{
  "num_hidden_layers": 9,
  "hidden_size": 512,
  "num_attention_heads": 8,
  "num_key_value_heads": 8,
  "head_dim": 64,
  "intermediate_size": 2048,
  "vocab_size": 8192,
  "hidden_act": "swiglu",
  "norm": "rmsnorm",
  "norm_place": "pre",
  "norm_eps": 1e-05,
  "positions": "rope",
  "rope_theta": 10000.0,
  "rope_fraction": 1.0,
  "qk_norm": true,
  "attn_scale": 0.18,
  "bias": "none",
  "tie_word_embeddings": false,
  "parallel_block": false,
  "extras": ["capped logits"],
  "init": "trunc",
  "init_std_qkv": 0.0225,
  "init_std_o": 0.0225,
  "init_std_up": 0.0225,
  "init_std_down": 0.0,
  "optimizer": "muon_variant",
  "learning_rate": 0.0119,
  "lr_mult_down": 2.0,
  "beta1": 0.95,
  "lr_head": 0.00697,
  "max_grad_norm": 2.0,
  "warmup_steps": 97,
  "schedule": "cos",
  "final_lr_fraction": 0.1,
  "batch_tokens": 262144,
  "max_seq_len": 2048,
  "doc_mask": true,
  "train_tokens": 1119000000,
  "max_steps": 4269,
  "dataset": "wikipedia_en"
}
MLP neurons of a small language model. Each row is named by its layer, matrix (gate and up: input weights) and neuron, and shows model dimensions 341-511. Each number is 500 + 25 x the weight over its row's rms, rounded and kept within 0 to 999. Numbers have three digits each. A neuron's up and down rows have the sign that makes its largest values positive.
A block is one neuron, or neurons of one layer that tend to fire together. Before each block is what it responds to, as a language model described it from the Wikipedia text at the highest values.

Responds to: Articles starting a description of a just-named entity, after a comma or "is", as in "Nick, a", "Amice, the", "Gorski is a".
L5.gate78:522516524461564470465516475497530483512499541510469489507507552500517487527522508491490509474536485536522484477495524500523524471478520521470518533491468545490511488535560550483525502493498519537532502497534498470450475531535525490480479489470493484546502476484547506517469516472468556522514466516499534494506550497487503532518541509517510493501540421511510478503559480542456535517479498487540506521537534495522555500459507477513534450522498523499531489502472503497465480456539555525508491509495517519487478514485
L5.up78:516516492458540517474485490494519508479459531469507448530519513494552485563477501548463509460476494503510482471486513478506538501505489493455485529483467522469477473524510492417523512518510503486486502488470509511473499478496535484497524510477528560557544491456526523535477473506490497543519488513513510534475507519481457510548509544485551478468477487460524478547541515513491481494478514509469491499515511510459513508485505499528519472534479498457525508483492517478491552486518502537475500502492489502502521482500

Responds to: The verb is or was right after a long subject, especially a name with parentheses in Wikipedia opening sentences, as in "(born 1998) is a".
L6.gate433:510487498485536483526498491468461515477503510528484536532471516512510521517479505480508514475502484513490511508516490463529516509522505460504486500486479507496546530514500502517476519489531501502488534483458496504472544505548462545520574507502482479484505497514503488484489485486510540528503512455507568497517470488514498531507507482519496481549494501544507497449496490525460495579530503516513520501517514529523480492463467489457533501533530473497536486482458497451545519484464505473493537524448453505474535498500
L6.up433:493478486500509481504498495489560489503481519562521518504489543511481510453512489493522504482463526443525519500470470467512487524487478495485477483481508500490477503506452473508509503473528497547454520534539488500512513507534481487507544418518509515438444527572501514522510477500469525483456534495501473499523479505531540473505524506552493495476517459500449511459489511495443512487490503495459503490523495502502551468546514509492486498515478484513513509488490515547509519497501537502477532493498511522482525498494
L6.gate489:515461488462464501510536492481494479497481519494461482450490492456543486480530500524518506479507525513491478500488502488507470481462529528484516502536504510472510508525553491449514517469482480493479498477494488500501484484492512508490500520495469556510462529442480528506465518501474527554491519518499525540502451531497472477476540486492507479511495490543507435497570465533541506532475521460493520502485481494483545473537486506486539467488452478500495483532496481439496488516536453489530518483503495551507479480524
L6.up489:529503480508480471495506508516501442496480520498500476454486518508510516535432507510508466501479480508520526498498511538554474458409554439482528512521533530483505511534531478560502532512509490486531511508507520495502471475500500538516491495471509509502523556524495500531455511485483575526479506507497481500465505483513491479495522500530502517497523488490548472460510480509493506525512513531480505521510523500545504461501493487512536529512547489451500527497477514530540496472518489516498460503504487531509451470453
L6.gate902:497505448441456479568476542487459514519493535536500499492519505484495498523526481472446499504534537544520495485473468524512495508532510497476513517498522514510470471469458460476521481499573514516485521490545499511498500489487527478469518494474476552500526500493483521528534516516495533515498484530485467523482528493517456479510512488466498499489464498527473520492500528522529504494488556504541527494467519526489495497475501459413561474520467462465477470477454504473503510531517498510441538480494499502477509461473
L6.up902:520493458496485507479484505553462429531484501507468488510510481489555523515530498510515479477528493488503475514532484533512494496481479475495526523489476479486483458481489479539460459516500533494518513514523533499483450504466466503468509513502527512531513508468535529459463535500491504545510490496531501531520470487539507498495512474504512480469478516535495545485510488531508527520506525555524533443495532497524486545507517491453534527513528469490475483494485531517493523538499509533493457492522521491466496513508
L6.gate981:475462495487557470511555517528524491477541538499510502549494451517544497488480490468486543480472486512473522510494507529473483510487457506512495504504505518551516523494497472462508499446494505526506518486491515510483476494547481500504532532487500502476526468504529450480493504484468537533487463511521520535532465500496461476517484478462500518493453482517483495499554559540513539487494519492469535485484506510507524486510494457482530483541454468463493482505509503521493491440516499526496528522508474514448571490503
L6.up981:447505474519492466507503508487511519494518474480511485514507487494542482455512538480436541464519487514473483511491491532494491484481514514493524497464498506479455530467500469538450478510518465479490529541515492494509539516480511501469527527498522509482502504507505496484508484464456513508501506477519516506498492498468465459530524485497488477475509493557488485480542475472487515491488467484448511488473496503513498500448452490509491515527512498518512489489544480498494492496467501480539556521512519416507554507478
L6.gate986:491520509484508507549452480528500520504476488515501494569463493535494494476509499514498470479511511494505461543516486522488545538480496554495529516480497518498498539513514476505538461536513484454464496476471488511475510527504524468526474486470494503531489556507466506457518505518502472505491573501467517495495485511527502489454498513479486439502536495515495507484538483501495487503469503469538496479515543532488561509433530491469528491542492486541460513485491519509521504494516477480511492487523528513537475492486
L6.up986:495525497497499519519513476483494497478494492501519516524531495503496492493469507553537496486508505494496488499579443476453522471513489515481504461502509506534465519528532509538546504485528461465494569481476504485523499502459557497487527472465484508548489481526507515495522498466471522507444523507487499491526512509522517505480495569495502528534504481473478484488471447499503509530476529481438493533468508558519517469509483515532499518492544484529521487454501515508489489528530486516492513491523519485530527527497
L6.gate1068:506487543463467496536517488507478437507514471502474488526497470482528465507506460555488522479499499481439494522460547501499498515475523486518515518483488533483563499493519536521492443462499500500541516516514478505512528523534486499479502484498474518490555501472493499564520521496493559518526512497476481528476493465513440522494517485524536457467467450493485492473534442492455505499536536521510488485506520486486516483523502490523484505518496512521532487473535503479500505514527483500485518476486499468491530503469
L6.up1068:504495495483510499503520529506491482475494498519479488553548486526515464516471492523511543457525498480453469495505474492482489499485521493468498498461508448477468521551509521471523443484488517460478494499529525486526544506547546540536506474517510507537520526474541500510494505513555477486508526509481496523498499512481530528505513496466483470474519504546474504494526540516485473518441458488527448530479517477489466512548479497491514514518526502509497452504503504485495437490510495494484450482493476470475499488503
L6.gate1621:518513476531479469490505527475556475490539509495497499502492487492490433485511484471495503470497507534475522545483495495500504453507494518477544496512459517513556530510545562443479468478498460494508521454530512459524545497503542487524508479450482533524477578453469519504501516483494515481538497493470534495491489508483548524488518501453482472498467491513495523462531557507530497541513516510513532475511548525504513499478533502496491475538493539562483488491491476507489493462521519506513501459474496508479539483501
L6.up1621:498516468467516515474544509538509523497544492546514485475479529479508509488497538524523491495511554483526482517474488510494484490503523510472496497511486511475485476520506452516494487447564503490523496503474495546501459472490501439507431469497491488494498518535526505515469506503529524520486500508535478477534536510505516491517469518499493535495493505479457521480515524518535443534499511505466493481452528495526495523531509522495502502517476478521536495463484482513469491495487505472507512494517475510474499492534
L6.gate1649:533516481493548534514488492563513516473449506493499484500528477500500505512493495477550544494504556561534533516491518504522531566463466492550471553524461504467496515483504484535467504477525518499519471495544474515472512486551543467540519519464501493487523509518529499482510530483497510487478509478462442517516461517528528533528479499493521487503495496486505476486466510532522488533497528465488464488498510494481520524536519503482522505498493489503484500511506511517476486452498489486527499538489527482507468543444
L6.up1649:459544468486496501493513502540424444488499472530474541493529488546485497513503483454482476475504471465472514480491498497490525484506458490487503497485486547487515524436508477473532516523491528517518450547557487452452500460463531461477505496457476520507497527467538506505491491494519477494462514498538479490511508464517536510554498522469573502524515491484432468519504495523512504523510514475515502460483530524507511515514446485497537505470464505525514486516474496527481441532485513507470501486503497505493516506477

Responds to: Mainly the verb "was"/"is" right after a subject name and its date/IPA parenthetical in biography or club openings ("...1994) was a"), plus "well" in "as well as".
L5.gate1673:503464481526457495441544466515497508459488474462501485501519541505490495480489539520518496468480492562528527483545519533509517521509510512509507471468524550499545497495498521471524478484503486504432486504530548482531473511522538516483492482483482479467500505482504522534455498533463499482421531527509476538513530447558471484487536485476469500485504539523479513461550513480484528493523497527469504521476499514508535477508528488501514465497507508513507456486489516484464477511491529516500494527499523472531545489545
L5.up1673:528434489516522492433503515516530535489502460549502482509529469502486433488528514509517489469492520503489488469535485478481491504497472505499522456442523553512511527537482500450494454505493486489480468476519523522477521535502527503517506518499473524501525512509594533547487485501521481546506517537520481508498510472520476459560491492516478521479440515538503563516488499486508504480534480533514490496494492482493495513519511468493516470520490487495544493480508503510495505523497508489501481528542497503479498536460

Responds to: Fires on the token just after a comma, mainly digits after a thousands-separator comma in table numbers (331,546; 2,626), also appositive or clause starters like a, the, which.
L2.gate162:536511527504503493493462489496501484487535501529528498525493500537560472491537518565512497467467497520523547496484479478512526501499494502512516507503476496493532477466541513515472510555511484525519466530494446468512492490537518541495495496502513502520465480480460473498537472520536548489481511496539470472515542517528556500507501525495515460483486481460503540519500532510465451427513552514521494484506508492474494484484542535501494471543483507480469512529515468468496496505497542527468506521470466501523500492566
L2.up162:501515524498477518504481495484491515522516509520455531485497545510522532515522517524522524517472484524477510461495501529512485520511504509515506544488498465509514479468461539518522506501486535489515497501485489491500465488491484500517511523488498502515549533488474499530485458486558515473524506491530508512488529528506494498487498523505514506458486456477538474504518506526443467479499528450490464481481492512497472496454508539503499507552511511497471474523500492479444519514467493478517505515548493438459453510452
L2.gate329:503495528498537491502515520477537507479527537482506534490486472477534505519488484528528481492512518510474506518493492486522485494493551527509494546510465474458488497475495527522512503506497505506527491501456503490469478464487500511515521532480532499499546478504551520575480479488553489460493545555496527482525485517489488529485496454544518492558482484514483494501486538448532501456506488488530503516474509481497475495498487499471486488467483497509528539509492496476499488477504492479498476514457494540510479485487
L2.up329:498487479484516477543542510524518497561477467503549483515489489483505509480498467503505457534517471472584484473531522477471520529504490470515510480496485486466512447502524518492481509508476494488505515514512457524518511520511519520487540503486529502502492484442461522511497503513465478492504534512504468489510523483482478488470499525528517472450512498495484529498553481518517487515479501466490505499514512489439466475485490520508519495498485458509515439532497491487488456507528466495516527528459499521507498486531
L2.gate451:496513508490499512518515464464483521496527488542505477500453501538511538523487528481521456529538510452532513483520480481545535524463511557490541568539516484468507500470510494524497499540519486505532506502479497487493492501524485500506510459441489507516503526459501524555505488531456471508441498494529526470491543514510504505510561512511514515501473526516512517507562518505522513509506512498497512483525522547519500513538484513510480473507501506462505491538482497525479497515520540529439464527453463484501504526501
L2.up451:479526510506533517512491493481505461480484534486517493482500522474536501495537459541535483540482551469502505471538518513532487527448485518484503562514457506485491491512483493460526519508473498485503481526502487537524557456500518503530515494509508516520496507521514512548496506483500463477495516497533516484506532547507520519506530491508487492450458540514478507492550496512500468551539519482504518528491548523492499434519495530490473501534537540463476469516500489498521500491504441484512514493518487474486528494494
L2.gate611:498477522480473481507501506501483544509516486545496476483525482494483479529436498489527456476465468519552534454487528490517518514453522498522509525499495486500491514491462490484501482508521532476493518471489487494484490510558498499500492479525552502520475503493528466498495497511474499534503465528475509483491498529508510468515503489468510508454466448496553499487487466499469517533504526484511507485555493522481511444543539522480524506493470491490481493474496501516507486516464481490583488552487481525461493527470
L2.up611:481498538496464497520529505493518535498498476469500504514525514532523502529463499513507462495487481484541490462508536510496499528477473492541559556495516432501525517455517521473524510490488509508531520511520500505523440487503488499468538533514475510497504461510476529537493491547503502495502462495522525502531512511500491492478527504527493486534463436467493500485510507517502461554505421505491488480502517509473494477497521468484525494535475466488490465485485492461509444451526464478543549501494526504473497515520
L2.gate941:505518530502501533494476489454471484527461509501440475508468520552481466550531485485453449488503536487514546470524572501536512499484490541514471529514493473518518518498502511514520551544519552503517497516507535526475492495528554474446499500494507493498495462454495532518505508514505493482482508508468543476529498478518506518481523482532446468509445510543493503506510515482492499482520481482508469528509496560491458464505446526499497473473458542477516500509481496493483457484502479534549523506515507495536532511477
L2.up941:516534529525535530542493501456508458517480518511477497516491516479523519505488490500488482482483513488491540502526542513479531505454467516507511538475538468453486503461509461533509494493505494435506505488462455470509537494538463512531510480474464471491489526504549487459502515516521523499500503507468498527495515461532473489533489463471509518563499511571477502507519548483511479523500484504479485546487493509518540512523500506530561567472494501452508468479460458513481525500499483512482496513515472503547461478535
L2.gate992:513463477486539522456492505484496441480477522472479539484501531460503529502519459519502499527506500521463462503538481545517506483460492499476508473474512521437499450492496501504518492489522440535505502477503477486530517515478481523484523503480519502534603504504502511541462511479442469520518481480501482554475511513505511526480526491545538485482488480481452496506489504501512476517506496486519498499512507487491481491504448536510491495503544516498507476484496524511427492509530481494509480520503469482485443536509
L2.up992:522505477492526480528512453524475470493512518506515496499560548490520491509503509497494441509492519499514545526529498460475488469486462523483492503491489506467495489499526584445537487488539491471470500486432501513498470473493527484512522464495527496503521486464489494527493483479526491564516524540521516548464490513488479501491565488489501426507471514523498497488514513564528483517514503448557472523511522481506476442489502505485503496496473497515507466506499479459498481474470495517499464536493507504524485500496
L2.gate1576:502497486463530519484511525492480498531499534510464512496550540497516489491490504474500482492507518466517498531482522520503532514495524521493530565535496480490495480499464501512472507512510574536496467529494506517467522507538500499473515463497518504507461502501488494559461480518517468489549469534527483482516494517461536477470528508518542476513509525539517513519504489528489489500527502534474509472502548476496530428543505473508490489523505509475473514526507526501493514498482500516534490503492494454532468514495
L2.up1576:506504516464545513462437476511508558486510492513511509501460489489490512531518506496495501528495495488510499497497494505472532490471460505535473491491468558502507487466539496521505485509524482534543466503509467452492543475525532488530457481472476512532523496478462520499529504504515483501491498505533566495441472472514504478482558521448454463513479523483515499534472509501499481464439509534504516470498488532495479472509494533546472497520515516511523486510515534472510447505471524490530509518471488540473522517490
L2.gate1889:507523555524510550441497455511507508474488498491504493475491530478507481490551488502513469522500514492481549451543525522483511532497506529509491525538475475445518499506474538497509516521494512519489459518505492484520514490478486557507491512491501496524552493468553479528479537516474485496514473491472473447483593489477541482481490526535500455476462495459507556473483541547495512524539486505543562508498515480500451442526502523479488462509460475493570510465516508471507485495520494497531472491497460518556467506494
L2.up1889:509501486504507497482498472501484467547526519513526476507498530493508487497521486487493475513486505487489550506487481483469535513507500531524479546484514439490555480463523535464481526534475514490504503569487486533504542456516497486480507532460490510501504477473478499537532518513511480457490450460488463464503514511529549505475512554567511491472485491473536492560514484547498499537508502525539527493483540530482484472471509488514455504489457498500495500456552509480509460500487477499549479512471479535491481548499

Responds to: Fires on short tokens: "in" (as a word or word start), "de"/"De" (de facto, Henri de, Debut, deemed), and digit or ordinal-suffix pieces of numbers (160.80, 40th, 33rd).
L6.gate0:480505475476520529494501530523490494522550510530523496499502487486526517513505486504500500510494551504505529501482506503486509491456497497501552507495525515490503492516519494506559508490518509538523506481449529481488493546503538526509498494508489527480514504464512474558542496467452436493483497459480494509484508496539497503475472535471474477497474536521495514491532509487504513521543475499536471440477539508506554526501452516516502489498476466458512526464559476499506486442522498520479496532439513494472542509490
L6.up0:510534518524509483487483491492498505492499450510515476508463448485537502483526490476507504509480503533538537510469540502492488515540508517470515511514464543481502527505476511504492459540456528477520494477434509505469452516469499456526526486456523508466525498528479475523477517488512500520481486495453522482490502511510516509481506520531508537542507551425452455470514451475477480499540512519464556471574490544502538522450476496483444501474494464473475490520539507464472517523467522517514482476471470530528473543510
L6.gate641:494524484486509515541512530508523511446489480461484485517469481537521543539475512513466507534524484529520491519514512518522513486524533465508498487531453445547513499474524507542497503542467508525468506495507513514496485478537530476551474510505473527508507482504536450509523506529526477520509485468474482508516512464542474454514530529500479493483473528516530496511527517514502518548489485509467539515515500551503508461473475535495523504549483475488491529476538478492495516465494537520519464496462482470479456478523
L6.up641:480507475516500497495502517543537452493509497488519513533501497517480480517488526475494536504492525550516489511492515494561528468498501512479532527481482510518547518499512551561506480503497489486531496530521470470505525511495494444478521468464508478520479490525484509518487481494498482533513505511448523513525448493464524483454475466496486511483520516516478444468548441472484495496495514491518534509498506530504535450513504490505527476498518544515526466498491503516522511457544536495477516482470494465521506479532
L6.gate642:464457495502516520500517526508436502543529486482511502466496520508542481478463518507560513507552540499475535523473460481467543543499493561480486507503513449470501499501507508513523562525490516488470497508451482560498526504500517500496523478503494527509560490521470504498474511496491481534490498507491482510497542504487511514501559486461490492532549524478467501490506503455502482515483498534480492508500525499478462527489515509452502500534496509494535500493484501518491544530521511492492466517526478506472495493546
L6.up642:502513474483483536506493491512539494520518501507518507462479523537524465455488515499539454498480550532472529500531492473463502516524531529512503504526514494456536487509501499482485511492477484496515490448478483508474505497488501547477490483511524506566494473508511531518489519498531496531480553481523526497458510499541500493513493513499455471476489464512451514497500540461546512422463498529516484494489520543532485545522506510545484504434482523495510463469462515491511469490480444498479517471499484462485489490501
L6.gate865:537479553490480512460510535509486460513531531582506500522456524521456494546517472461498481494470475447483513494461493508534510529516510509537509548457478483479483515528546481526515541473483484515528460549498486551512481487486493499498486503538521497521479484457522484488497477483506457515537501525487483523495480504474468500515533521523507507482497484508493488498545504471498495529522446463522499539449537520500498515479495517516498503527511479505483520514501493505480530506520524508536453501476495497476489499509
L6.up865:453475510504496538452522514475505470490524508486498503505468493489502473500554510492487467459495438512527493495537515513505483525496520547493504468568545473490520500487498504542519534479478502473533492509492532548509483496475545488491480519493499581498568504491500514504480500466487520505514492480485476514496490481458474504498506491507487506565521509520534497515474507510472483494548532503481545520543495513515522500472509512522487513498550497457488527485493516461446552466479493507536477476499470457535492469526
L6.gate936:479549480492511522472508490543519499530523520485475549486513477505476535533488479509507496482475480506495482505487489466470454462470472508553536443501470523500506541469472520534498511517468476553475454492479552474548462481495457467489528465526530514505494504466466510540508476498510517515482514487497449488525468505520490468486496515515519507501513462527484508492520500495498500531517468514447504539524481542514507520488500478480471494513515477521492515526486479531492459511477486498507505502483453504537527483526
L6.up936:484428567533522502548488496493463472452474490479497472497478501539476485501488487463471468529546490494520503524491478505519502492499472501494543562501505487512496534500504487525446548515509466537507472470516528492543497490483545478546492514519496537492489545494516522505522536504514519502541498543513509493473492493522462507409528486469494502486503495475483473506484504494486495492503481531536504521490514481512494515513482522493510505517473480493485518451529514498520504458505514518501456511532511524465570505481
L6.gate1229:506484489484529518528493523516518498526522525507486517460490507533482455515476470509502522513504548514459479509555525484536500533498460515542542503482487460463510513532477497470501522498529528484480499504495515503515499520496510496554497506459526554531469485488540505535464478533559501533521516509451458526490497488503528506470449513476513478498500503560496518516507485476524498506553517530507502525549489465472561459517486502489553480487525520531528515488528533510550518456457477500502494462455502511482475503519
L6.up1229:481494499505495500525493521495453508465537524491502547560482486488481501517505501461496492479507496507527529498508536500485473535506481456506501536500517502465493502484508524461501473495487540495459521513468466501499525531553506510441516483529503499535531570497477482495505488513482481512523544472432492506477486494440497490514485510528482474481473562488501509502531454524456498497442470491493557459525458499506505538525500504496453518547494511500529520476491517472505499526473515537520477512490538509495523497515
L6.gate1771:490463544504496512499485517485504516508510520534480541534494482450500452524521516520527493477451537506460522503499528533476482550476475499525533513487483526463516525516488505469506461518446503474498526531552511533504499509542483488522509525494495474524497450499529539478543515502503495518498457501487531448493525483529498503521526477456529472489518478496514550459555523530480510513492493490454508525507472524442522504488443466495469506522511430473508506519481535499507472482490499508530524480526474539525489475559
L6.up1771:496494496517524467458521487484486489515538534561530530523503483501467508444540487448499496501484457524513505525498487511483445462490525527502445522522527451497520492532486467541471522482480491496522510500481484540486518474490468508500544507477472515470536475525492513477505539497485490496448441532527506475467463476530489505479530467527499532480505502472476469503527538510539485493493503525533512449473496507537465529516512468523501513458484517525509472491520478482506513484505489522491550495486501515494525482510
L6.gate1972:463508500488475511533488529498509516540502508467484509507472482502502494458558475514483514518481480521478486452473537540486476525509549460488516464483531481490505487491480492516511493466520487482480465491512483470540500507514495524505524503478476542539537495526492484495510469481446507500545478452437490537485459488507505443497526517502517533514466520497506486473484490515525506544495487502476511520461496549532484463544455510511531460492531505473519544486507487466469479449525497511534488487485546479471509496495
L6.up1972:507460492465485489490511495476552487497494514486528482484427520515523510461518478549475462547489502514510576491484481486495480510492516487511507476482481525518536497526545517552524512467488479498469468570475469518512532482514487479484514556485495532457489519517474503560505532477509487480468531500501443467516510475486465482486498460538472501475520533522527488516537517538506508476484496495517558458522502537540538522499503520483526468482475521540482511489520488473509495469477466526510495483476498461501488526492

Responds to: The is or was right after an article's title subject opening a Wikipedia lead, e.g. "X (born 1998) is"; weaker on ordinals/following after the, and "-us" endings.
L2.gate190:478521489468506492521476527512502517478519446516471499492509512531501485486492488481514523467531513510482454429466475497431535539516503486445495521469478507542485525473496507500498481466505487500428499497489512467532491515478514505516551503504509491501524492486498511489504489476517480478507512456521461512512514457521504510490473469482540517525478492492483473491549477469515501497485510456495466519477443524559545494486496473448480441525557515552491518447505528423531514478489503495480521511505502488536549502500
L2.up190:459493551495545506490521492549547471499504434498519494546496496528518526513523490517494487469458481470509464506513473513491495510491522484515490534461522464467544465479513528509472493495493525475483521511537500528546478517499517552498535517487496476487476497550511510489505496548493488528479529449478496496522495466493495497505496474468468523493481502538506488498531571509480497500490484496533490514444535501490489483501523436523508455492514511480498535510487477478507501470497525468521467476512454482476531489537
L2.gate340:536497495508482503521509529528479513569532447518490470471508526499542462504582542501446469485503488498484497518484466480498515521512483510451513505478482468518494512496447512479465473511510516457476502508499499495507448491495516557512531525530481513501477432501505487494504477470516515525448533512460525518535541487539532495487511491514503455510495541524466508473486492490526506521469529480473445512448508508504512515469473510448523482476473458508509504535529507466529486444484533506574496538505462538495513475554
L2.up340:504537501505443549503444551505530493511514481490479519474516484513505542456536521480475479543512550496509509540519486505515493472515467516521555501497494513535478542488499572527539515490467506490533481488492498492498448474527517545531507479519513512507521533520514471534490492459479492484505506515471409483526517516509517462452538496516499467549481515501499547494529519475508468504532495493465514528433479531549477501503508483471548509496495478502502523475522482484483522478502495493545540471495469481515515483519
L2.gate580:478484504482460520509464507484517491549488506544502466509497515514478452506503537519500471512483488489508504534493514496542455470486477458464533504496515496478474487511524448513491475497510508523541492481510493511535553541461461501542475542526477516495530445496516423496481507502507507506496508501512515494501492514512481501538494479484498480510537525502471515521503542518539482450547494480524502552496477562506503459529494514524506517513512498530526496523481504508499514514444553495504503483547445508536474507535
L2.up580:534484535483476483477484512461491483549507497523494497492515559507510472489494544485486514512512486522532497507477543482501508559447473471473494511475524530481505521504496463489461497541492489460507468497477513472518511508536544524517491497506493472463572454490478508528484533486533535484495479500498511485514505491493509512522479504469476493494510497524456487464542531486481482493518527498534552485539486545516521501507483516532453511523457484517503477484494539504490504500486496531481479516474492521506514487501
L2.gate846:504504481540519498478508475539506490500521528514506535487483512459525502484494516493424498485450574478528491538499461488474518508506515522460521537505532469492536498474498513503467492516547518504505481515502478446501493510500540445545509485486508498538504529492520473498455489526528478554490506519538530492505493495476487508513477505526523493543487510501535510466472498525510514507473445463486512507455510497494545463485488489514523501537509500515494497468505452495525561473513525492483497523485516455485519503470
L2.up846:527476487505506528464530523497522493532472526498468511542496470542535476521503514512502518517510472498506505511506508484503494486529507505517513511509503546501523492540485519473506513513514508523482526493467511506467500445474530477510508485464521497506482484495501487549475476501531512499517489473460516467519494560452486460520483529488506505466550502480459493482482499505535486449528541507511534499461535471482489522471513466544514476547506472479477476535545511487466486503518484516449528495471539491523525445468
L2.gate1193:514522471485490459486495479515505517477507492470533474533518494448526501488484461489534487539512502531512507476498485497498530531507477477491498488492468499466493532489530516467502449456520498496513472529529490506493535490475523496509547485549518494514522476513496515548554506499507529503493492522547503507492481524551492447516496489508479479503495505466504465521478528510492536486515517483535485482522503496555508499508511487479506528488539505526533463483507482482482469484521488501506485503499500490499485498486
L2.up1193:561498484504477515474508506525499495488469504478461486502493486479506493528486464534503503470512474508518520490506492514495460512486514456511494487498474544500470515475523460480506479440528475499486459482510473487493508505525532520520524493479512510520518515487524503520520536511522491485524488493526487521532460524508513495491528484494551470528547490491493451510524489567492483519512477506536461457500503518519472482539545521487500552478544502479504524514476480484519499492501471473479460522510495473478541485512
L2.gate1201:507530487491510539470475476504452498503482561462500497501564487518514473472482485504504476492494511428515501514465512485501487465530477481476518511519528478470487518506432545447468514466509480517487513498500500537495519501510533492517459448512541461478490469507506481491488498495536516476467489495506507444525514523520501502514519519511515481487465527528546500492524508501521504487474495456467490470534468510463510492451507505496533492493516517540492476540520496536483539487480524534461501492535517503538533469511
L2.up1201:511548480520533495487483523484518514496517531468481506482503496524500479451498493549494482486525477497497502487495497465470534539526535442461513514529493499485522462480495510451485531463516475439510497514520511471517523490471547514480514486508530525508467471474502519492520481520505442502497501523498491456490543519503498502494483503512531530514526467545511532468499514494496499522513495504503488510485507519508519509479524484483478510501469490479504458506530462527499505465468473485480464493517442483494492523495
L2.gate1956:513511492495494515515544533529512520469503490505483531520504519481535438440524514483487470500487478494465477514518466484486509496524508543481447474484493495479485509520537518441482503482535535498492497442527483469482570508473463491514497498500513476497499532522516510500519523484490514489527471519494492524494462478537479514528505470542483520494527454508489467483502515524460467521510505526540496473509464501511554517497490472470553501528509524477515453491511502493477475502483531517515481513480508512508481519463
L2.up1956:540576478509496518508512498504518510484496479545552521519525486411542489472471482542509487471507478506503490488533466477444477481490535522531467502478481486495497514471492469473473500506536488466511503555501475503531534501477505497481507487538531506504538506522518495495509508526475483512507518511519505505482491467518479528493478474519498502537524449481508502502498554522458495518529510483522542454503487485525468533520477546483545521500564533466504503508468505452453465491491489524532491523438468541491502528499
L2.gate1996:498489550479513525503484567488467509520524516482481506514480497516497484473505465483518457494440531510458464481533481463481514499556465520469551507516508478479501532549500543477541512460542497492531502506539502482483521542476465507513470475519515448518484463518526509495539502481520467525500516516524513497496502495491498493459469500496493519519514504514470494490489477521491494476511506460524521497470488500472508519551466473496526540492509476531520446520430519502531483489522464475499478465496485474494544471473
L2.up1996:472476523505514483546493484465515530487513484543508489531538446513507533503514490512506534485500493488504482478455502439503466454509515519496468475489545446508534479503503510499501524535511495493532511484505459522529531489518470501529469543529494455462481485523516507518533524511479510520538504464483475460526485492519476476464542488495500454503494557507507490502500497505518524524493477492502491524444487479517469498472506564509552506522531474480506511515469455509560499513510505501480508500494512479487511521539